python train.py --num_key_value_heads=8 --vocab_size=4096 --hidden_act="tanh_gelu" --qk_norm=false --bias="all" --init="normal" --init_std_o=0.00407 --lr_mult_qkv=0.4 --z_loss=0.0001 --max_steps=5256
MLP neurons of a small language model. Each row is named by its layer, matrix (up: input weights) and neuron, and shows model dimensions 0-255. Each number is 500 + 40 x the weight over its row's rms, rounded and kept within 0 to 999. Numbers have three digits each.
After each neuron's rows, "fires on" lists the tokens most often at its 100 highest values on Wikipedia text that the model never trained on.

L7.up725:528436438514529527499594453429497488456497503467466413479431450504503542487525495538513419486481465509519559465493508542498493499557518510538539507508486474528468455526490516500478492577485548447467611484553554527466485485543562521500442487526488462500486486473491433475474526508520498537435496582557517540479502528469511495511549535496537539507578499458534474538555497498549490551464480556529450580493470474488566582396484468517497446535513442457474493490493466524455529500479481499514497503545448482499573473491532433469526525463501457515578515647440417469514529531518439510442534465496451441561517461527551520459435563453459483520533521485522456478514478495556554442485471508527438503471488471532494474487466567540496509453481491531404543484476562520508363493503554
fires on: ","

L3.up990:507448551539494499497504478478502562509544453509452486518513501481504508638435439481513482489560533485445535477452426561499504496543535515475448561519569452531561549432561522588502572516515568482444503454522542501454541414549444515548519568513475456594501519508463512558483518484439440463499524466477474514429429481458525462490518544498553518460506516457416475431583522444485476438464502518459523415415552472499502523444522464525576529480587511526515470542497511497511591499473473556478494568513530498471467525527445510548484538488497464522531441554492440463507541511483474455422451464499545516505533506456588493506552484514460504530546508434457501475484541549451475492567515513473526443505464548523469433483529472500539482493485528516489560560453478519497517487530494
fires on: "\n", ":", "|---|---|---|---|", "ect", "f", "et"

L8.up635:525496505475522479477492508483496439455584494521470490498504518543503508458523491487483557474395491461478477538490530453461536460436457528569535590542524502532535515562487473571446549503477516554517457523464491544490497443495505525520550504525486520613482543552494524505472524560544494509496480531590483519543478485492445523444453469489535523530529514490462533524431527554478519483503491494488498518538491429485451502518494445514441489493459567496424433491487435519511462484496477486464450479592436462505538437472461547486489490589445469451525465470500568458576498542492488543525555462468542409529402503556523507435491533496544493496552500437436504487404615488513551588446551451522461441524573486486468478520532544439550523512506517581465495531508457544480422522467491
fires on: " this", " the", " each", " these", " any", " following"

L10.up993:536466454456498497513524519513460519507546465526418401471492484540531419465495573508445402568534395559495507501520418487445478518474490493529498494577511523556530415476451546508467486533506567483538520488493475493474465449511512517452481473565432399486467490480479494476476559444579490549459433551542513453574436516513484476546447545530506555493532540495557460524515473534524519496430464485483523455501511540496491503436501449507464508512509456479540489479558505435503502439453476490494499478486520533555571456519441460448474477487536542517574465557466536529482573479471456545482468498527417427471489431538479541571444465434454542522545541592468465519533520584513569441479505516504505556523514474525464526520494488559561487475504500546491536581519474543520505514528511
fires on: ",", " However", " that"

L10.up284:473505436506509485527531516484467458544471486522470516501535472546523465549530584492527448498499500554462478507449525533442448494512574580486543553563454452504554472544480470470464596464434524469500464516387514527515520486494490496434522461513490516565526442441505466486452545497515448538448524542463511477522476552511462540487546527516484529546525423504506511558523495574520473547499561530482603483509576512464509492462485530532494535559510475497570546506452439546565471491504416529553480456481509570552453498551496429458495520530497516482429581454496503421448499502479488529520522473459512431424504537417433536480482548560458480547519551521495543485488544434487544528465530519488544488542532394459524430440480470534536491475519440561538471448499472527517555462431528
fires on: " sp", " exp", " its", " Sp"

L6.up511:445454489505532475474484497455501528475490512535575479457560468459514501496531445488509478526529545528518497456460535457485483524489524567530448518525500507502519560503537495570523528473547472507456525437549461497487500459483495492513471518521494492527555518501540501521464488494444469522569556515485446470474483542426469504485514508560461396436518420468444592520538475445520489502575491533482454516480456387555429509473497434547487557497458473501501480544446502392499479456485472557490538526498504539520520494546491433523487515477495571507462576531465508546506493581566475460477564529493396492523506532497484525501482502446541551468548480470512516460482425508536640498554506574573433550390513490561466471446478489520489446510514532535481514522470508410473590577508464
fires on: " of", "ed", "ual", "ing"

L5.up822:483452540479458492532541475506474449532483515503540507556519480454477497502554495493477455411456534505477467544488524533416505543527477495430515542432481530465555493534580415517492519432544465483504463499514449510455456527536454513465530470582545557554536434498571497499500500432482483527504536537499426525483449414532550538468592444587509469545564514494538408529500492552474507534448511434450473436479438468550454510493546527529479546507548540519468492509486448551451476544518409519573453538474464490540551577457497481488485472534480447541548478495488581476468496497497456522506484500425508514499462468505498516499480450519412497462549556497514445528491501491543495550502483538525520529471590580489448487466540456485473563522436484493513410592570516459531514486529541
fires on: " B", "1", "b", " b", "ar", "é"

L5.up101:500468508538577515560535482492463429476485478487515483505463464359487530532463507446492491482503454420500540547511456526521473521593520452510584567566568470505550526550529447464489528532458512564541515475494517554467518531484477491439514467567498543520490498469456564477441489498515456527429491506464428464516465457515485511505470579576551515514497556444517517444470495477450495542438506475504482506515477552472439564441557478537484519519419576533516501586425479505492493474471397543494515518536540457526514474493486523466438390481509441516575528534582451497482507438500500556451483520461530500468475552456519526474560541512454529481460501441476484468559527519459500530474455511513588518478512487461509515516521490502538494531479540509550493548434525525495618501422502
fires on: "1", "0", "2", "4"

L3.up539:535490472511593538401566475509418470467483442504503530439497480452574452430474480554602432486483536464562449457529498537461570507555496386485459473500485512477464489508464504521491543460469489555529551531420479504460504433560508513478504495446518471466419546453531504552478477514491506479482456570510551513485546460573475567422504498510503501537500456533505537460471489532496514558475516561559565504509484469468528478481538507481450544506451511423503555470450524512502481429599556549457566512475513476490578475570469473554539556514518551525447484422481525516476455480503572545504487550476526517464494466445495451461550509500508513509495418537530537550509498517478497448528514549484557499442505530514520465489514472475524535499498498433571521478465455579530459558580506
fires on: " \"", " Mc", " de", " The", " De", " Mac"

L5.up55:521482538509506488449480502558458530560518432500443545511506452471430529479505417485514364504485466473554575490545511525532463445507518487496479530463548503492581486518509511517511455545499528498573481456489493503545481442536584471388463522548522527545486514501488593581487582571413510491599503563507490453556461516555542572469469472503478515494519524434488532565435496546449445460437461515527543491549431475424502394430435507484536541503461557553477469541499474491476468573512530545509505502530487489532461505490465482497507534475488487515492465513525501519493515470580491532463513517489434524482563490530482531513483468512513474405510513453485512460529470476548508519523539455482499487453534428508471509484514579453501553515468523444577467506444524457473567444545501
fires on: "r", "H", " ", " H", " C", "e"

L10.up742:547536511545515527439489414441540491424500457519502439541566528501525526501491473500539546506499432455508525457528517543496523628525510418580491531529492465589535464577481487484450554611444545507474516547531466466531510541478547471515537544489537524448528464477476516454578495523551487499544550475494499489528478493514534524455404453505490549457537527461476517446404423525510556441483472458457508463487441509459424493519450498538520491510479511513492548479481494450525542470514520475489528509447543496536562553503453518462535436524495417520443479520498485521383504521512444530542511555582410475465544513517528479407548541556445545490501537432513551474519523485467466515510540413545518464515526478494530473515545476460464500520471493494448522547498510518450516516461566
fires on: "2", "1", "0", "9", "7"

L5.up879:530419411545491473487480491575503517466531484569571502499460432507607535526437507521436453505474516482555515487472504536550477487548466437482510535503491385494483537487495486522504482492530534488466563525610485496457459526534575517564479495541507524503534500480483516426470425502480525477439563465505443499544502460450523450520589441514482508520420513500515519571525554451484472518481534519483530510499535490508529451489504469530481566503433504502456469477494489486503525569463463442506547509551507469473514489527571563546586468540471470541487511465427471477474555481424458514498496515513455506465489465532540465606451485536527473544491523513491468530602560514486503525505538496456582515539511538544444472458398509550413440518493465469480438533494530578477436479549480
fires on: "ed", "ing", "ind", " Mar", "ud", "e"

L5.up871:571452481534507541481494462500531470441529487511503424558497513476531588535549498489491493570548400461518535511483510517443522575523469457505592477514465524504535485487488415476490541432495512420542534487531522512447554459480488506502485451513489518594486491528418482522444473462520551546454545496487471525518507502468539489504496452501558413543482455488458521534495532516514512582483522493510521522475484446545467426534534457510590538547466552490558489505484462481543463451519493557576543510502543484518411525526495526474424598508448483546508561488484501497462469477501481588547477449378480514519467478481526430434457471522541557459526526508470487481525443474572492453453522494536534515485527460434491553483579450523545531508525501475492426590504440445515498483428484
fires on: "1", "ro", "-", "/", "t", "3"

L3.up57:545544461447482447463467486507525452547504513469520446460507492552494501489509546546541509525467538506486517535471529518480531505494543418466516539549475479438502553442517454559475450484474443534502483508481462494502459476508521532478471551439561497427515520505484545610520522458503484495492477561537464547465503468544466556520522528489554547462508412512450529504481591469424416491485500521486504524492432460529411532459447479454527575479472538480488471434515499459562521507473455475496444489550527454505519551496563525540497522548434509526483439550503546487479500540472508494532502427524474489555486456556570431562494566532414519497535448525468509572451433542555507450516510468447529438524466571587506401460562506502480501526462510553476582571562557530483530575469479
fires on: "-", "ant", ":", "ost", "al", "A"

L3.up172:493483536491436467495538451439479510462501473558491547576532465506433511528552468467525518523509426478492481472517530557445560505501466491463466445536532483512472550520546442478497485473468483483545502449407502575477547470505558566491552444460463522567544437512473511492542461501547457479550504478486426469446530556536437446507507478523495484467474514429480552484584556477539514463482473541566524413509495539527514480486561452520560573521523478450522494565504564618451519437488538560424520560465526502458509485519535489424512494448463492478546517481471500509468505590551560453519478553530472469480524489527471541522527644579489517527479526449432489518511500476509526516421521490540512518510469482535489448454498478476442510494488543496468511434538520475501385466543520
fires on: "s", " also", " only", " bel", " continued", " again"

L7.up147:484564512487516540485471489550505514449484492511442568507543511507545491500513520455560510534449482478512518489499481450487502500506498419494555517471455515548552541464446545543520466487529490494512466535476470487466533601471516509556449559540524459478474481463495502515467468458527490481449506434472434538547503486508445538484493404459502519598459597501478573525482483505508423460518483529505499502552464498512530505464436543530456579381519518400538538425488512458488541454511587481512438491541543479490529485479570528546396504479476499489481468558446502529559573544513497487450437407563434449455480511517554490480514484445509471558516509580490473562459507485569561434511549474500616505518544504473494474452539532526461483473512465583515536516507460520546450535519498
fires on: "-", ":", " \"", "–", " |", "\n"

L7.up60:545480458507500541483539518413505497492549511483496537476477518480496510518524494516568566385481463516476462521506460491503501589540520440539517511595546494473472550462452539488501469540485480487514472453519474552487510475566492530482498493554481600491398432487462536523480518472473428560515475545532388523437498525489493485507527425516535537483579512449430470534471530534495422512468457533553459545518514472498575482538511517512563543508462443505476486441468451448437541512507566517490555563468492480461541462455511486501471562528517500498548443537444464440548586484511441481492521525506505542518521464407554495525461570469456422463476487492540512518566567487585511463473509520458528408582438518499449547470505475537528528516457464479500481557429495520498560506483516
fires on: ",", " and"

L8.up558:465525525537533495463554490491513509442541524514557502559474473489528529538499464528540483524439523436499480517456497476506458478484445552467505525490504488520421465462591467579509528579530463585546462522505520531434501448529477582520567535525417469630484432457498574532569444562466541517469456509589438510508430537549489557504483486490497481520527452465473535501504533566530526517436534528457529418486440508455439477596445458417449460513473534523506491488501480457449545514527466480533530433509489505506465482524521467481430523517507536506523484459515590559530521572495441429563552534493498483540474504509486500515548533460500527478526489492406471512460541492508524491514517451547497475523529495380489464468443539413462498508433492505524523520435482481511474502534480
fires on: " this", " no", "ic", " that", " these"

L6.up553:464576494532570513502561458441558544413481447484540524578547484487508500561438550524470529523499468509483536584536527536425519503461499460450450470495518474555588496500517507427557587524477455516478519467558490491579546517493542502428495523466482469470478535500402481526504487530480500528486561491464545492501415498528531536529489496414503543449521476512515532494519521431471441411543462495522521579543515500523515508427517588525534531472546523535464480476473562555461447514494470449539481580556473518524558472503555495507440458437430475489491462418515510519523545543548389446467514463493446484518607419508503549534478508513453510451497461543507528557493480442489477532512506515471497496463452474514567450513505471489513443462450509434496518468488502470534461541515507
fires on: "0", "s", "n", " |", "m", "at"

L8.up478:450406489492496499482532480508511451427540419514524586560526408532538446512472484492486587566434581514521512481494493502439524462537520513497519501529531531512497503483466499509504497537536500498469451481570489465497538478503522523491547494568513469480478482510504510492454502524550487550465469485528479450446546510514534516469533478497521505469445536503589488584538479479445586496510504476525484469585548481492522490543529499434524439508355501493455528416504519471524527507493564535530572472499525538502452573525550475655491500523467499451465521446499452508495507446521543472522470497493553471492461491526476553520464478446519488462468489475541479523584448461448435510542513516448496508457504509439496514466472413480570447498488507422545479457467633449447462497559510
fires on: " the", " over", "ed", "ind", "ud"

L5.up526:549523482475467508462477477494461476481511474477539572413513444452518545507537519546486469391531555440543492476527551556584515521563506472554519502486463493577534470558536515534533520573513529511465468538485478548492533473535541498463495537510508508419531552504451470507472553508429501496476434571507501501567410522452582497473421495446452456475459459556522480511491503560458559457544504479499488421483555437529553431468478434538435494534538514514479422550408514472528482528490534487547545463447458517415447533406516476484493521505515500498538473437467475616549516523453483508514477531547512567537571491515483481567496472484482480488473563499522463500436521501483491570490497560486523474436516467488524440475441526505563470507497503479560460497470469460490533551562467
fires on: " ", "2"

L8.up11:500465440505519489462514536524454488469495506520458467489479567570472463504405508445486462436520536496496446569523564493455521522485482550480448493519547504501529473554538529463479531521555518505500439486540554529459522511513494498481514527538517477538515501585392556427520447503480426491547575493460496515519439422494496525431552451523481545525493556451552497506547444503469468513429493533508492534556562490514504471525501552454430480492601476494516509527495393546416505522510459434570474461436463504559604476493514430472529472523469525544409491544475464503537549485533536540487520452485521534535500485510553527468515492461475507474482529422448447560478472523477500481553473555473456505469522566512577515522582542488505483542559429486533544544456505484544488390487526
fires on: " an", "-", " An", "an", "o", "n"

L3.up698:438489471380528403532525419526559520539536505432470486470458467544546468460451507487588591527496503526540577469473436490501538437476511416506453428499563488507487506501526462542487500446504452500540526463558563492478452488502465497492504523572564518474512461521477485555550501456495595430510461510419467496469521476477475479536498573559530408529489465504526455547585462524491457385451449488452484565486485494430474478496526554496459563439524523506473507526495460542560485560491557448485543468590549508505488496533547472558509527488544529539521573492495493517460519486473505513567472507492469524524490469486461474495521455495480469497533525511489457561456566541456509508555495542523469528503521483427536495446561458414503535443507510535538495517449515538473521561489483
fires on: " ==", " York", " ===", "board", "ansas", ":"

L3.up144:547492478544556591477514440469569466499539523485459513485543498509458497484553473556511530520542480495449453450527542503448529482487544465494481486446550478572526434498433547491519532473481441528501559504600491506502513510544459500463487499453500461583464471428447504484513497469536491517487538572504486408470404525544515467542575531407519484477466493485479534497548498481540481509526462429512492466514483499515535530551499464470508539428468578502598491574522423530360497534508509463523459527512499545557518484519561563553478487488546505467485468479524544447493476480553569466460509484482444531464565461494548506478513481467456571480434526484462503551489480573476465498554454489493464561510497442476554485535563512454465480487492603573524487419489475456476484579464502
fires on: " |", "ric"

L10.up425:527503512549597525478540564454498481513559498482477532463457537547487539483423543543461589495513559540491473434532451542489524471501549427513506452502467483485544477504542504475550532495497458493520465567496485521516549475407486460545532495557457501509537504510500579460572504546496476462468515501511479504447522496507516477561473452501437491461489511458493491503545553539499465530537507472484470455547531479482435556510491504549470521492568399480540562566507446414518401487606484505487519477530467527487489511558522540497481465554485422531505400497490540514426571499429497474474443495515489532602509482432519488500546453513493511456521465508397484426441500448456500536503526541493522453560458468501514477417515542496512492589506608522506469528469507492539457453435457
fires on: " J", "tr", " %", "j", " j"

L8.up45:534472458496519532486556460412381512525520496449490479550461498491496581525531450557501401497515435487489424512551518495503465464551571471494416491494530445552420475487458563509491492521536431512495582525512475514506457427490508476503560435523439497462523432525500541442468530447522428512453503544503549523526489501499498496547536532493549499484577479516564530470541482454519508472492487489511560488554503478522468527574484511467472586480525576544530427488450503450538520419493522521459502437492538490550495480487502485501494518567511499530520474545441558424512482513531450450527499552533473425462509583523550454519490590513447478522530499524515554513479550566491568480478444457543454484500526535524487419507566469527520481424516509473488506497511545575497485446549600
fires on: "1", " |", " ", ",", "2", "\n"

L3.up120:539550428511502539467564546478528479431559489459495470526529544507506513482441484584550510507460523530533458529456440518565490574456523518488467506541541520515485460497508491471512457456488459558602453522485516456487472491421463443486549540504492572433478543490434495493446486517532455562508446480549481485477507490494536472492500488495533534514450446515484522490491517543475482419494481523459499525542517518396476586560527569495463542458518505490612462511395525516586523541498447507503492519468474507447457529482543557565489530471537504513574525496575452467508495509440475463477490504449468512476493421507564544393490532436516585474495484508427433467512471517516482554510498505516468432527535511483578492534516544514498543526463471519428484613492455587528483547479480
fires on: " ", " |", "ić", "0", "1"

L8.up552:550507427532490569464548462472512421394519528492461442507594495528465489562537511473498550548476470458525549496548442508497506433430525515471486471513464481621518530514510562504514504498416494523519456537469505541466478564516517452520495457555522490557515535462522485482545455525465478471558418509466459490486493480499613511483481484539482518481518419457539573473461477478440529503524535472517494450488464466505464605496444506542459465506529521555478453479556407494474574498524458478487491560507526498497600543512550428529483472499577573526550474482549473471432513454472468494478472486472474465459498482486514518549516510468435508531464553532500568533484541514471538498445550483529543541476504518517583469506525485523541553561441497467458505518403506534450506470397513
fires on: "2", "1", " ", "0"

L6.up277:415462464532440513438529472519556568431508505491523465436490507489504559430534536446533501462557570451482516540489511459461467448466515457468480529552476449547527570477496490569542507532525488553488468496503437466549450491539648460550544570435526472489504502532590526499548492509507521471509541451519480496541437488489492526471474498581486432424481473530483503444535537550479530457461511500468492467546432474484430507488478488493566543546482472546482451551495475487527509498527487549528467512496447505460543488489538531513493485514453543517441601435511488582493454496485566506453512472461499516511494476483490464538457500453492485531452507495496556509492553598481578533403553482489443563441513561511563485489427528501521547491502473524482448444499482454560573544456433
fires on: "ed", "ing", "ust", "ered", "ical", "ic"

L8.up992:546487466564522504506456545467482591493490470483409402540454507551508612518475489533468450491567472535445461455461437487487492454493557525529465458526455468460507502455445516500484491569488493540515544492575509525489490445474552532487481463555443446492511546443491453497448523413478493559461447552556526505495502514550460444534483562551488488455556530519440552461462459487475498530516501522546508531557525575484587504501482499552519556489473460520485488507530469478514494465475537509454428458490516522545553435513477517489420545455533556555533525527504463491512600478532467525500491468484432463525528495545482499471402457467443587468589511510477505506463515446475536466469490552488526500554560461496389447483480494587520485488518482516468551526454521556506418543535491
fires on: ",", "4", "3", "6", "7", "8"

L5.up1006:438487468476488488541556486489536460499502443436486462481537485485483492449483467493603528482508473501454613516512588589538440456507487517514459466448470527490502526486516443478485515501535497492498497518502445531476473536495463474503479536540496523451505523466577469561490527427536581559511406474466532469545464463511475471582541490562476405509547496512550526500504435566509485446471513509443401489541548494452527480455564577564550571489526502514500521497505494498509548518504476476516522425562472474492568471441472524470435499464535513477467478512450595480462532483506512522502527459414533556505422449513494528495573458466439444491547511540548462513532481517467471516517470523561518453567504528494552465469460543419577528515476508535527542478589571474466521504428537
fires on: "==", "===", " ===", " =="

L6.up875:464469457553512548505546433515522437483492540494520454571504455475490523481529511445476515548411512543483511539493470480409495527548451511494487495450549525456532490518551449537595569457436503512510589563492513458483521495453447506572522467517546456503494480523465469510494574506481510506534504536519496489536560441517530506507502507588525486463435499465493560542442529500461532549484441474526543459507507479529477546469507550499544520467556548436542525532441490577439564453470515514481430456510486495506503526522496562480415489577539508551476475477578496500512538451486451584453424504455509495419509543455540478521476506517482603536551527422490474492551543474425449446448496489553440542497556441488512425464545477460508567496496457544504453536433516501491531408520495
fires on: "1", "akes"

L5.up890:542486421503515448488538491488566498487471582464472511503471541473488548496504444522517523522466387511542506476497502581509472476525487551401512548582423547449496474530473484525485514483505496519447530482448623491425473518451457509475477515508516468464524506530513551513509566446499523466533494440475418471421584525468540591549516517472484483463452459407509560521494481490533460458428615489516500467497518496475491453469459510475506570520513474406463536571538480526502482468480532470523544485481582434465479518485449511552463482469466509473562476553548489502521444461486517472484455467493455538486488564489521520558485533553422498486520619502489514519498442536439484553521548498547489486562502518506489482472493555547531459525553486492545525472563542424484545477546459
fires on: " ", "c", ".", " int", "t"

L8.up895:488473467460502440489573495548532527451420524523462474504559468505468481542487476400468476472442544460500505496481444556453472544561409476491532494490448438498545584479491494500536535416499510510516574458524459537425515528518534436565511527481496463480490517544561476500541436529481534509492523527496501498475517492554546532498461470434463549495515475554490516565489512457532564476494504551542499480520461571545578587482481462489462499523554465496498525438518572501437513569456484486562487355437517505465498553451495497599450467548542522484468536554503552540526491456529416475493464473530524467487577499487553413500464442534525488443530473510449498554475560524573506519427512507445512552522504452476474528511458496501435519446438506519483510495544468525432497480497546
fires on: "al", "ing", "ak", "er", "es"

L5.up915:477583396489500487535529494533528532535463441451581472501488466458559545538578429526482551503570442504437469463489494580460417464480561535417494548460567595455508492493544475521544581526471521613499518494535571471499492443503439479513461549537509541483527491499521534502460519458578547487447502497480486491484533550458549541582519558520495483499426484452510478512549526467447479560473486517565484493524502525542567463414491434479505475538502457488460529555495527517469522482447483451470541453517526514522521518562504511504513439486497531469512489488472514479506562506486474450464460525467474517515486533489583439548529576525453482501456574537524514451467480478471504521446440510542464484493495514511441476503512532499496492479494609500457519420482545392461505543564525
fires on: ".", "c", "the", "r", "az", "\n"

L6.up655:526563471571506511523491472525485538418471532576447551534531490479494502581540495496488410522548470477489526540510534528449444465541453518508549498492494452460487502532451379525433503422547472451564460501476445492483505476456470458466531531518479530470566520525488454506533527539459461515433552511506467462503484477536518496579508514405489517476516404459565573524579507492454464513489534514564505544505578536560507498514475501517519496495499452482598523528468426430448526457499506524539437453519544484508468480488422477508525538536481551507449503541572505441468424505504486530486522525488492451554517510517556536486521477434536518499465496500403483550466541492511511484486468488445468463480497564465574489492464518514471546552521369557495516478547467440459491526511605
fires on: " sp", " Sp", " det", "-", " dep"

L7.up511:466510518455478570445518563465454524473472515474554476512546425501553632487511527461479516433397474519440476468478521510498506507556429496494527524445487445533581492460550445400484517538480517486489473431502392493451559506507502455545582486473471461521490488512506506527522510510549571577496497457526478521491480549503522564501453572443459534492508441444483453554517517581493501403537488467520542454475550520496535479501560448558448511476490487582460566462514481517479520564514484522501530510505559509465523481604440512520454490492510451484521463525499513469547502457456510469505431510484504472500533543523547553590461504524553548467478510434500517542542478523525501520501529490572522546513506491478407503521529530450536523407480497513494506449426494445430560519514484
fires on: "e", "es", "le", " del", "ing", "ade"

L10.up992:515489468490537497530532432531529467526532502497507453455528529598494553540561567509511495460539544450440469524522469479556521555480482526492496580574517447471473496463524483409434563515496524435492563495448535595477474508463536490512441504453461487507510603501449477481478424442517453483617520536520508513451471497467442455493586505558526538479570565522501445488537487574544465466432467429479490534541475482477508446483500467470517494482487509542573543460454519455518525448470512477499421447538487475498561480525501506497464450529493540491458476539550587513464511463512536497469506496466467515526471452488486560499482497451520514391502548497456530487470485512446542510502458533416450504559566520497464485527507571541448521515565552470555511473481584475575444454512533
fires on: " an", ",", " and", " as", "an", " par"

L6.up174:430487424509538481487542448422434504451508440498419443491484466473482550481527409519603436513491491523512546482525530535560537541566538559525505526528520566494532510415459468467508499506564573544503499543517520517487469472563509583499487484491403523488480495543436457460541518485525458506481443541535511475493536539497545444509447517490512538488566525491491510479522467515462457485444510528573482573502502452436520512519520497587548505560461481462503497452522499524531531469490441476512430505534494441533568446494475494438478534448527509556534431465427522484525609540458465482516559488530456486582498586503465506583443476448465480488485506521501488456492487517554522490473437503528465513509456462439480513457484492608531520528465544469542552408486511555549494470480534
fires on: ","

L5.up869:529504501551506478480560484489602504474488537495413503543495458469530464516449525552491479565545519553515488485454513529455533489532590467554398545474535552578550465469496481447511490501466498506444477487511507457519497522500517516385511477512485518481431461545518497572488546452561493503526492484498499438458486482571516496583454520518490524472468520517425527469489592507494518450517440416529478490429473555482432596459504529505465588446496455470513467514449461559474537456522477497554531571557467408470558505457522560512464442522532509491476475508505482531547524503593502560469534505564507438455535464464520508498459460450417519412565514467494521617468475525474466499446529479492524471542444534497559446460537466497463503488462494516500465526515443540498521520499513
fires on: " |", "|"

L3.up991:533434468434531465498508535447503514466510501490514541468604461479531470520451567445464537540533461464495429525531465484544509449506556521500522543449499528483542428423481572463494462471520586525507478568502526525475517522519531485527414514476394554545481512512443459490456487541479487562506581469481453502450480500490567505439475506570577476466577506441478525439503539432457485444551513491531549488480464577504494520477548558468477453491515531500522470534509497573480427494573509578503504553468573582530509442446508486463452473445491533509452477464449478480506526467574465427488501463513510543476515502471558474513454472474493527562523479496395567464490563503495395450561452548486522518465545510549490553527517543486557497507475499446473517500506456498463537471527503
fires on: "est", " of", ":", "et", "ur", " Mount"

L3.up270:486470544452549456447540495395479575472511434499536435543481463413530505537500514562520465510501557549526505485464486524517538559560529476523512497518484503458524368507507503472554467447457555544531502522455501496495501474551481444505456588458552483417565514436477521478498485607406520547496564516485549585517487444533482469449478466483540490515550550525512554484517492557497462481451521517473451514531468440510540556536548518517454440511476496506522518485499440517489502497500470495510468506515525507519491461545484501538508539502497519441462409483455557465480501508463513528512496570366456529538541471510468539436454518497484503538583504465485438448516535524502417530502501550532535473508504493537523492448542408439583481510529605460486526546501501531497465466538435
fires on: "'", ":", " Mc", " de", "°"

L3.up641:445558549475465513473513477544584543436430583504436489475442414530501447478502580527547452522506506459521577517503513470503448464434456493500559561529515450538480505527445490584526475465533439557509484450526460513488494469510559472530554483521520537486501468527482505468491479545539456540459487467493481545530479560472524517560429509502570483478480501511433500512522481532543494486498603526526518490492451472514543484507555530542451502540488491518483476567499527491516576435504437535495507548522474525460509466466524511583478455524469475491503430501467487512558586443427519450523551464519479530460449478514480542493483461485453469519479476487482531547410647475490507539537465577463420441519494461444483469566519450468538522488533531481464501556488443425459550545418544
fires on: "ical", "ual", "ional", "ic", "ing", "'"

L7.up919:544439520532503511483533543496486491523546475533425495456555554468502554465530480497483554518554509520549450498497481521490556522436475474522571475494516459525496471448490493529532528401523474512477466483548479520565489522527569537515490498562522439488487506482492502487455459591470483449488494537489473471449456550530503436521513543502506422443482544496492487453508452531515447503473507519554538488530496524490417457460485478495475558477451427559584537482529420482605449528544561496533450480432468568440532513485558546566465522603520538459368515500494573510447497501478516465552494501490531454548543478554482489468504553464532527534591475486546497527446494553427412478488461476525509483508444452553475563494524567504500517482517492477447386524564444539498496518502545
fires on: "j", "ach", " j", "h", "ug"

L5.up578:573573528442498485495485495469458492443483477498491527593527483518488491510500453606536445484495517422498499401443512428560518472519499482421461402504491450538508480513514486519453527537456569546439529506545474485521494481477530529509502558478513510479573578471501473479464517427492532532503444566484510504519454520461600533532503477533511439482502527465508561418537479549451503447485486456509450534536534423542431510532497493449476583519557542436571541527470448600503476556575460415481541581553502432488473548502523522472497496540433473508473564492409517496472490503541480520522464581463453490508433474496531480501531404477497472532406515532447519511500478516535518522519552520509521515493558494475541467498510477523528518474436550510515459490501507501475500491568467
fires on: " ", "9", "2", "-", "0", "s"

L3.up544:470450490521512475521522436537455478472499529431490509464525475416492523462523564454495485456502496498487457559429495511503501507507508508495462495454510550520534513524530399558549505470425522533511519534565613477489523501441523449441503514495468496489490460506483466451463459528467466556529473543490504536543567491537554604487526500555505579463484396450477478469491445467424560458504491511507460527499507478519519508464516545529436559487496513539552429560521471535521469493476489459454518493496453496528641520492493559463536517521495553397535486491535486515410513521483483570442491507395525488528470534476491474498451543528521571458498525558498497466565559466507504484516490429493547569441479586594424432483556501515536514520515534506491470538477518489507581466540458
fires on: "1", "2", "pp"

L7.up73:510518446540538448500490421568466545480536486490528521550462498520492534540519481504503499457446439507463510512522462504477456448515560574532476540529452485464530553520452459498446536588504509482461528560499540506475491479506470455462456510510460450487504559487454465560532498469474494516506459480471569571497442576446517505441421543581514516504445502462534567535506438538531537505501515631512528511544529407509511491467469430428510549510446491506506493507511442533484513520553463507494497523554551546487517512510511388522499459515494498546465555462507489609525520417519463451549506475560494512475482517519482466552454472497425436510534512508553513525415503456530516528496464528508579384399499422576490466522535511464502514460477477453536470497425555488516504565534499
fires on: " the", " and", " ", " de"